MLP neurons of a small language model. Each row is named by its layer, matrix (down: output weights) and neuron, and shows model dimensions 0-127. Each number is 128 + 24 x the weight over its row's rms, rounded and kept within 0 to 255. A neuron's up and down rows have the sign that makes its largest values positive.
After each neuron's rows, "raises" lists the tokens whose logits its output raises most directly, leaving later layers aside.

L11.down248 [134 137 112 101 171 130 141 122 164 115 124  98 120 101 148 138  73 147 141 129 160 125 127 147 154 136 128 103 111 137 141 136 139  81 126 145  98 118 137 139 141  75 123 143 137  97 159 113 161 134 143 132 162 134  88 160 110 118 132 107 107 126 138 100 138 123 136 115 123 124 148 138 122 136  91 176 128 135 117  75 121 104  84 146 165 153 120 169 127 124 149 115 162 113 168 127  91 145 134 130 110 111 180 114 115 105 187 173 132 147 100 109 139 187  82 164 115  89 130 156 146 119 127 133  93  89 123 178]
raises: "ge", "ial", "y,", "y.", "ism"

L11.down356 [131 157 101 114 159 136 129 140 140 172  73 193 131 117 117 151 137 113 100 122  75 124 137 139 132  97 130 140 157 118 198 151  99 151 167 118 113 131 100 106 123 131 114 141 105  98 154 139 192 170 154 142 147 164 102 121 136 152 109  69  78 138 113 130 133 121 109 152 146 119 106 123 151 105 126 164  48 118 153 104 118 109 126 149 139 123  99 131  98 123 150 171 137 129 107 115 146 111 120 109  83 112 147 142 156 138  98 129 115  91 120 162 153 151 134 114 137 129 126 144  95 158 125 151 132 157 128 122]
raises: " include", " have", " are", " were", " advance"

L11.down739 [ 72 142 111 190 142  99  95 152 137 158 115 136 121 143 157 145 129 130 144 137 140 162 131 141 109 103 129 107 147 111 142 141 112 126  98 134 128  98 142 121 106 131 176 140 135 115 133 116 101 131 180 112 122 123 106  90 130 119 134 143 134  99 123 149 104 149 113 137  86 134 105 121 141 136 118  64 127 112 146 111 120 147 102  94 157 138 139 105  73 138 141 111 190 117 154 151 159 140 167 115  80 134 138 156 142 122 141 113 113 134 167  97 154 139  92 122 119 118 117 124 174 112  95 104 131 126 150 118]
raises: "s===", "s;", "s)", "s==", "s"

L11.down312 [160  76  99 107 146 121  86 129 105 113 134 137 143 130 123 190 144 140 142 102 139 111 103 152 117 105 200  97 101 125 135 117 100 173  99 144 126 133 158 103 129 114 157 133  95 106 158 123 107 128 118 136 133 112 151 126 115 134 112 134 117 126  79 166 130 167 120 101 130  92 130 151 135 149 133  87  87 111 103 124 121 123 154 147 144 169 150  96 123 144 168 120 168 172 106 101 135 165  80 152 133 173 141 124 117 101 169 140  86 120 134 103  96 135 139 162 124 143 151 109 153 122 123  96  98 124 122 164]
raises: "s", "es", "ally", "m", "d"

L12.down787 [120 157 102 133 111 147 156 112  91 128 104 110 152 144 152 138 123 129 135 121 132 160 127 129  88  88 146 173 175 124  99 111 163 135 113  80 121 165 121  77 128 133  31 138 103 139 102 141 119 146 134 137 187 151 124  97  99 157  93  78 143 153 114  95 116 134 118 139 126 132 149 120 116 140 137 139 134 161 135 132 156 153 124 110 155 121 121 155 147  94 132  99 123 147 116 140 175 122 130 135 148  97 141 169 149 135 103 124 125  75 152 107  98 134 106  91 131 141 151 136 122 148 150 142 139 107 142  99]
raises: "==History==", " include", "==See", "The", " have"

L7.down649 [114 143 107 145 134 125 124  93 106 146 186 123 143 137 131 119  96 169 144 107 110 141 162 113 119  57 134 140 116 130  76 160 129 107 133 123 160 145 117 112 141  89 120  99 109 149  89 117 137 119 112 137 123 173 155 113 109 146 163 178 100 105 149 140 162 120 126 117 103 169 141 155 143 172 145 147 131 133 171  95 136 102 124 115 112 101 129  92 145 100 117 117 121 180 115 140 141 121 126 110 144 140 108 128 134 109  77 111 160 157 131  93 107 114 147 161 103  97 153 146 141 137 172 135  84 160  98 135]
raises: "ity,", "ity.", "ity", "ities", "ity:"

L7.down426 [115 108 112 138 147  89 119 111 148  95 151 107 132 130 139 149 137  94 143  98 105 143 152 129 128 152 162 114  99 124 107 123 128 105 134 213 109 117 135 113 124 131 105 145 120 166 127 104 180 141  83 166 107 138  91 152 137 137 141 113  91 131 106 117 146 134 116  73 106 137 158 163 154 171 149 109 124 160 141 115 110 114  85  74 125 152 101  76 119 149 126 103 147 135 111  96 128 139 144 128 104 129 206  98 159 105 149 118 136 116 132 137 141 162 152 140 128 131 125 129 170 118 109 131 117 108 163  73]
raises: "ity", "ity,", "ity.", "ony", "ity:"

L11.down259 [119 148 142  97 171 130 142  98 112 175 126 161 122 138 159 130 117 168  95 109 127 120 122 141 119 113 175 144 151 130 154 151 102 126 118 138 148 123  30 111 149  80  87 140 132 111 126 147  99 132 143 139 136 124 148 116 130 146 125  84  82 127 125 131 130 139 124  82 145 121 131 146 139 151 134 125 146 148 146 112 152 125 117 148 146 119 110 170 126 101 167 158 149 128  90 124 130 129 143 111 114  77 147 170 144 113 161 147 161 123 149 143 132 163 144 101 134 151 118 128 127  96 182 133 153 139  96 132]
raises: " have", " include", " are", " be", " remain"

L12.down531 [158 121 145 139 137  91 137 129  75 150  86 111 102 157 119 136 114 144 122 112 120 127 109 124 163 140 161  84 125 158 163 132 120 151 122 148 112 124 112 134 121 118 164 149 135  88  93 139 137  89 107 154  56 136 103 102 138 116 120 174 112 100 102 118 154 163 159 154 107 131 104 128 105 144 153 116 177 143 131 116 126 125 158 133  90 109 152 151  99 114 160 144 155 145 157 174 126 139 152 152 110 112 110  97 191  96 147 110 120 139 153 113 122 139 119 122  98 152 136 104 173 111 124 115  95 136 136 155]
raises: "s", "ends", "s;", "s.", "es"

L11.down466 [127 103 157 130 166  85 136 141  98 142  91 125 133 147 179 126 139 123 101  91 161 106 160 154 152 156 136 128 153 115 115 143  98 138 116 173 117 119 154 146  96 111 114 108 113 150  89 104 155  92 118 151 147 141 123 139 116 166  81 154 150 102 157 117  97 111  98 119 113 123 142 135  89 144 130 159 152 129 131 177 149 117 141  58 130 106  92 138 125 118 138 145 152  99 125  93  98 115 161 125 141 129 150 147 138  86 126 145  76 167 120 114  94 145 110 162 128 135 151 143 167 139 103 111 144 132 103 122]
raises: "y", "y.", "ym", "ial", "ious"